python train.py --num_attention_heads=8 --norm="layernorm" --qk_norm=false --learning_rate=0.000845 --lr_head=0.0061
MLP neurons of a small language model. Each row is named by its layer, matrix (up: input weights) and neuron, and shows model dimensions 160-223. Each number is 200 + 20 x the weight over its row's rms, rounded and kept within 0 to 999.
Before each neuron's rows, "fires after" lists the tokens most often just before its 100 highest values on Wikipedia text that the model never trained on. A number after a token or word is its count.

fires after: " the" 42, " The" 15
L9.up1218,195,217,179,201,210,185,218,199,185,184,198,184,208,191,170,221,217,213,222,210,185,179,207,250,208,237,211,184,207,181,184,238,216,204,188,228,198,210,208,178,191,211,182,193,204,191,191,193,152,165,194,217,223,188,179,198,257,244,189,201,210,232,209,203

fires after: " |" 21, " and" 19, " to" 10, " man" 6, " lands" 4, "c" 4
L6.up1392,214,234,179,192,177,199,161,199,232,214,183,185,184,211,191,232,175,197,201,222,197,186,177,195,205,174,215,199,188,183,199,223,203,180,214,217,215,191,214,251,212,215,233,216,203,222,224,211,201,188,196,189,181,186,206,205,187,200,221,221,199,201,193,194

fires after: " the" 37, " at" 26
L6.up596,183,235,198,199,177,209,179,185,206,175,195,183,227,171,167,214,191,221,194,224,186,208,190,202,210,219,178,186,208,180,196,210,229,216,213,179,212,190,194,185,163,190,173,203,211,193,182,222,185,186,196,206,187,206,176,170,188,260,191,180,193,201,188,179

fires after: " |" 41, " to" 10, " for" 10, " in" 5, "|" 4, "ic" 4
L6.up1699,212,201,184,168,173,199,226,189,189,218,206,151,160,239,210,223,206,171,229,188,190,192,229,219,200,178,190,197,191,205,180,172,161,232,223,237,201,226,188,213,180,184,206,203,174,197,209,231,222,159,210,206,206,181,221,227,205,215,184,244,152,181,207,222

fires after: " the" 47, " The" 5
L9.up1416,213,223,186,189,170,206,217,238,211,205,176,197,201,205,140,219,190,191,223,220,171,180,210,230,224,189,204,231,162,174,181,229,218,200,233,209,222,221,244,219,178,183,159,207,201,185,193,198,183,227,216,173,174,178,177,183,203,222,203,193,219,203,202,191

fires after: "=" 29, " |" 12, "  " 11, " his" 10, "|" 8, " its" 6
L6.up483,182,210,192,167,169,186,175,187,231,196,182,195,184,180,215,202,212,176,179,223,212,202,204,207,185,204,161,180,206,207,186,181,163,191,183,203,205,213,218,221,192,202,208,210,166,194,214,174,245,172,204,183,221,167,192,199,143,211,169,199,192,199,201,232

fires after: "|" 32, "–" 14, "-" 10, "," 7, "." 5
L6.up1960,196,217,192,197,251,185,220,190,207,210,200,198,196,211,172,235,210,172,221,190,202,200,213,218,218,193,195,244,211,186,204,206,206,200,266,171,203,213,200,166,173,195,222,230,223,236,194,213,196,209,208,207,196,208,175,210,221,188,204,225,173,219,192,197

fires after: "  " 35, " %" 9, " |" 8, "|" 4, " during" 4, " years" 4
L6.up575,205,214,172,210,200,207,195,217,193,220,156,164,168,176,209,217,206,196,207,192,219,180,200,193,204,216,161,213,160,191,185,211,206,213,178,199,220,238,165,254,173,164,242,191,179,175,200,186,216,183,206,200,209,235,226,199,198,220,162,217,211,180,181,205

fires after: "-" 46, "/" 8, " (" 8, "." 7, " \"" 5
L6.up1432,223,195,202,165,219,197,220,187,202,182,209,222,196,204,206,174,224,173,176,191,158,214,190,222,192,218,203,194,215,215,211,231,192,195,197,221,214,219,196,206,217,237,182,182,246,196,200,171,193,183,199,189,200,166,192,208,169,196,181,212,184,228,159,197

fires after: "A" 16, " a" 15, " A" 13, " EU" 10, " C" 7, " an" 4
L6.up346,189,233,212,185,171,183,204,208,222,187,210,233,187,231,203,206,201,220,203,213,229,186,221,237,185,218,222,173,174,215,150,225,204,187,192,211,183,186,220,210,166,241,248,235,232,221,183,191,218,204,199,197,213,194,178,200,188,200,208,233,198,228,183,207

fires after: "\n" 21, "|" 17, " |" 9, " classification" 8, "  " 4, "." 4
L9.up1756,229,216,179,223,222,206,200,156,206,175,172,203,184,159,212,222,194,184,219,233,178,159,232,234,203,184,217,193,210,141,185,163,170,175,235,196,191,206,194,173,191,195,217,213,225,197,236,183,198,195,177,194,187,217,175,202,187,170,179,211,228,186,183,228

fires after: " on" 26, " /" 15, " ENG" 13, " the" 6, " for" 4
L6.up1240,211,204,194,206,206,233,198,225,170,190,165,178,199,243,159,207,215,206,186,239,208,212,225,217,182,218,216,209,176,191,225,193,189,234,206,203,183,195,230,204,177,183,193,213,226,195,194,206,197,187,201,196,201,196,198,189,158,221,227,232,197,219,193,182

fires after: "." 55, "=" 18, " |" 11, ":" 5
L6.up1338,205,227,195,200,233,182,180,191,216,206,178,207,158,193,169,226,182,190,195,218,185,204,203,225,198,186,189,162,208,185,201,224,201,212,214,195,194,220,199,196,213,195,184,230,173,209,186,182,206,236,204,178,170,213,192,174,172,193,179,219,182,227,203,199

fires after: " of" 18, " to" 17, " for" 5, " at" 5, "ing" 5, " To" 4
L6.up671,211,195,220,195,202,227,172,182,204,217,197,207,191,185,214,170,236,161,228,173,202,185,233,197,184,197,229,217,204,210,225,203,171,185,214,226,193,200,191,186,190,196,192,178,221,179,199,181,213,217,160,170,203,174,197,223,206,187,224,215,196,217,213,198

fires after: " in" 32, " of" 23
L9.up7,243,187,159,210,229,189,215,184,177,196,188,180,211,192,231,187,197,196,213,206,178,184,235,175,181,226,208,192,212,211,222,180,183,185,173,212,210,192,222,172,182,204,199,205,216,168,187,206,216,209,206,201,198,153,214,250,205,198,202,216,169,218,210,180

fires after: " |" 33, " Sl" 4, " Rot" 4, " was" 4, " Nas" 4, " Sr" 4
L6.up1713,211,256,203,195,206,220,185,195,187,203,201,192,207,191,215,190,195,190,195,218,180,213,193,213,222,181,186,204,182,201,206,210,171,188,190,200,233,211,216,196,219,205,188,237,228,179,189,210,171,217,201,179,217,223,237,207,146,210,153,202,182,187,189,188

fires after: "." 35, ":" 25, "," 13
L6.up6,197,231,235,219,179,190,204,170,179,194,193,188,199,191,209,189,156,178,197,191,172,204,234,198,230,225,206,247,188,217,216,196,159,178,223,217,204,208,202,205,199,205,219,210,183,177,200,205,194,206,183,195,207,174,203,196,174,212,189,186,197,190,212,168

fires after: "," 50, "." 21, "s" 9, "—" 4
L6.up892,205,203,220,190,201,221,208,191,189,197,187,204,177,210,194,198,180,190,180,200,209,202,190,209,183,226,223,198,187,201,195,202,176,171,192,217,199,217,212,204,214,180,174,209,193,197,201,189,204,200,204,180,157,215,156,196,176,216,205,199,193,199,213,270

fires after: " a" 36, " the" 22, " an" 6
L6.up1634,194,203,204,173,220,194,189,184,165,191,200,179,184,175,199,223,183,187,202,183,194,191,215,218,185,179,207,178,179,239,159,267,213,221,212,207,209,226,197,187,204,167,193,178,220,205,233,226,215,204,209,185,183,203,181,191,180,231,172,206,188,239,192,209

fires after: " the" 38, " The" 11, " his" 7, "The" 4
L6.up1508,222,197,200,188,196,188,208,207,188,177,212,206,195,198,183,199,180,211,190,195,186,200,212,226,222,183,185,225,206,217,185,227,198,196,209,209,175,208,193,208,203,213,220,210,227,171,208,193,181,201,215,164,172,223,217,197,179,226,202,178,213,213,187,199

fires after: " of" 49, ":" 11, " to" 7, " did" 5
L6.up1709,220,188,209,216,191,193,221,155,210,218,200,192,196,185,217,242,226,165,208,225,183,201,229,218,216,194,219,215,187,239,207,203,175,194,202,200,208,222,197,178,175,219,184,226,215,169,193,203,187,229,192,183,203,183,225,243,205,187,200,188,226,214,199,208

fires after: "'" 16, "s" 13, " was" 13, " its" 5, " (" 5, " his" 5
L6.up1624,190,176,206,200,209,226,203,260,206,209,227,193,177,174,179,183,196,216,209,163,227,196,202,250,214,232,212,199,193,218,180,211,184,191,206,194,176,179,196,198,185,181,229,187,167,190,174,188,174,167,237,204,211,211,181,190,173,183,176,186,182,191,208,221

fires after: "|" 55, "-" 4
L6.up736,190,231,192,176,218,205,209,203,213,210,203,196,192,198,146,247,208,201,205,165,162,210,163,213,209,180,187,222,225,186,214,202,185,195,242,213,196,221,185,207,194,192,199,203,216,211,194,222,181,180,162,221,158,202,193,215,233,199,207,212,201,165,201,211

fires after: " (" 34, "." 5, " 0" 4, " Best" 4, " races" 4, " Party" 4
L9.up229,199,195,199,184,183,203,125,177,197,174,228,190,198,211,224,183,195,161,179,200,169,195,203,189,217,204,225,248,191,208,195,210,188,209,210,212,192,201,163,201,177,181,267,203,188,205,177,197,184,199,207,220,203,226,187,223,180,222,207,203,187,206,182,198

fires after: " |" 39, "$" 4, "s" 4, " was" 4, " attempt" 4
L6.up509,226,189,204,231,184,191,173,230,193,180,215,174,199,229,206,197,198,206,220,211,193,215,192,209,180,190,162,180,197,227,160,202,172,164,189,249,212,209,197,213,206,222,213,204,176,193,206,183,188,217,198,182,218,192,151,210,166,198,147,186,178,165,218,192

fires after: "-" 38, " " 12, "{" 7, " ins" 6, " (" 4
L6.up815,232,207,195,199,214,214,200,207,181,200,186,213,224,199,214,208,237,201,194,190,228,212,185,204,212,159,192,185,212,196,203,223,255,173,200,189,212,203,187,233,217,180,175,201,216,197,215,208,201,181,193,207,208,180,193,216,177,193,205,208,154,227,195,195

fires after: "-" 25, "," 15, "|" 9, "=" 9, ":" 7, "." 6
L6.up1746,196,182,190,192,174,219,188,185,204,207,196,182,182,199,171,180,200,188,206,202,206,214,216,217,224,212,214,181,186,188,199,211,199,183,245,206,182,263,218,191,157,179,189,217,182,203,191,195,179,205,206,185,176,181,191,189,206,204,186,224,173,211,208,184

fires after: "\n" 14, " by" 13, ":" 12, "|" 11, " of" 7
L6.up654,174,224,177,225,221,208,245,209,156,205,170,196,200,216,218,192,164,191,229,195,206,229,211,229,194,178,183,157,187,209,197,191,191,179,183,206,200,221,232,226,179,198,178,215,195,172,168,220,172,218,199,184,254,175,194,229,218,226,179,191,186,219,211,164

fires after: " of" 41, " and" 11, " under" 8, " by" 7, " or" 6
L6.up1161,209,248,176,190,170,180,240,206,202,209,207,168,191,213,212,222,213,191,228,200,187,193,200,230,208,227,183,219,189,225,178,219,191,205,191,210,208,229,204,175,144,197,211,228,198,185,197,195,176,192,197,208,213,210,216,216,182,239,177,198,173,196,188,216

fires after: "\n" 35, " |" 14, "-" 10, "%" 7, " (" 7, ")" 6
L6.up1588,221,226,194,193,179,210,185,178,184,216,196,172,155,209,187,234,236,193,201,220,158,211,193,181,200,189,209,174,220,181,234,223,175,206,194,188,188,194,183,202,182,211,169,178,189,199,192,186,205,204,210,184,184,194,192,167,191,196,166,179,189,205,234,230

fires after: " the" 59, " The" 9
L6.up13,169,227,188,196,205,167,178,197,208,159,170,204,227,187,165,247,218,219,192,185,196,197,246,232,209,198,183,204,200,219,190,233,203,177,222,216,182,225,232,200,181,202,195,201,187,190,209,200,184,226,198,173,185,200,187,177,185,233,181,213,206,216,197,228

fires after: " the" 20, " of" 12, " in" 9, " a" 7, " National" 5
L6.up1925,207,220,209,168,209,178,228,157,185,197,203,191,177,195,216,206,219,189,199,236,182,221,212,192,204,173,178,195,196,214,171,182,227,190,216,207,185,230,244,156,186,229,221,242,184,199,198,179,199,168,209,183,240,216,189,193,181,188,210,246,200,201,238,189

fires after: "\n" 24, "|" 12, " August" 7, " September" 7, " October" 7, "-" 5
L9.up151,204,213,187,216,222,199,244,161,187,209,176,192,209,215,186,209,196,212,199,208,205,180,231,219,230,222,190,211,207,213,204,216,207,193,223,201,208,228,232,164,175,201,182,171,224,160,185,215,188,177,211,186,232,230,190,197,198,183,200,193,163,203,197,219

fires after: "-" 30, "–" 20, "\n" 12, "," 5, "." 5
L9.up944,206,200,213,213,182,174,201,171,225,198,185,208,178,189,181,240,211,184,185,192,175,201,246,203,198,193,194,210,204,182,201,245,195,199,202,197,227,186,204,203,194,203,165,200,191,196,191,186,220,188,227,203,199,214,181,209,188,188,198,181,191,244,175,191

fires after: "." 39, " |" 11, " /" 10, "," 5, " m" 4
L6.up2036,204,219,196,215,208,205,169,196,210,181,178,225,222,167,221,192,197,193,181,191,195,220,178,205,230,213,235,210,179,190,215,210,228,171,183,212,187,168,178,223,204,209,187,189,210,189,213,195,200,193,201,236,182,220,164,224,175,208,179,207,157,212,206,223

fires after: " of" 26, " a" 19, " the" 10, " 15" 4, " new" 4
L6.up11,188,197,179,187,160,225,212,173,178,191,213,187,132,209,206,215,234,185,173,211,180,197,230,183,206,208,201,147,206,200,161,218,189,173,226,216,223,243,231,183,145,207,202,227,171,172,200,186,191,192,196,202,186,189,196,195,209,252,194,203,184,226,181,184

fires after: "," 20, " in" 13, " to" 12, " of" 11, "}" 9
L6.up642,206,215,214,216,212,193,186,192,170,208,190,193,192,192,216,196,216,190,199,207,190,202,224,196,204,187,248,186,201,150,193,202,189,180,190,224,171,197,195,197,181,199,180,210,191,197,159,203,208,231,195,192,220,161,198,261,194,213,200,246,179,232,203,193

fires after: " the" 37, "\n" 12, " a" 9, ":" 5
L6.up982,219,198,198,236,181,213,208,192,172,184,212,200,241,200,211,229,204,204,211,212,217,181,201,245,198,173,202,231,196,207,174,207,207,195,223,202,198,233,210,190,181,215,190,188,215,180,195,231,168,231,177,219,171,186,198,178,211,219,192,185,198,173,203,200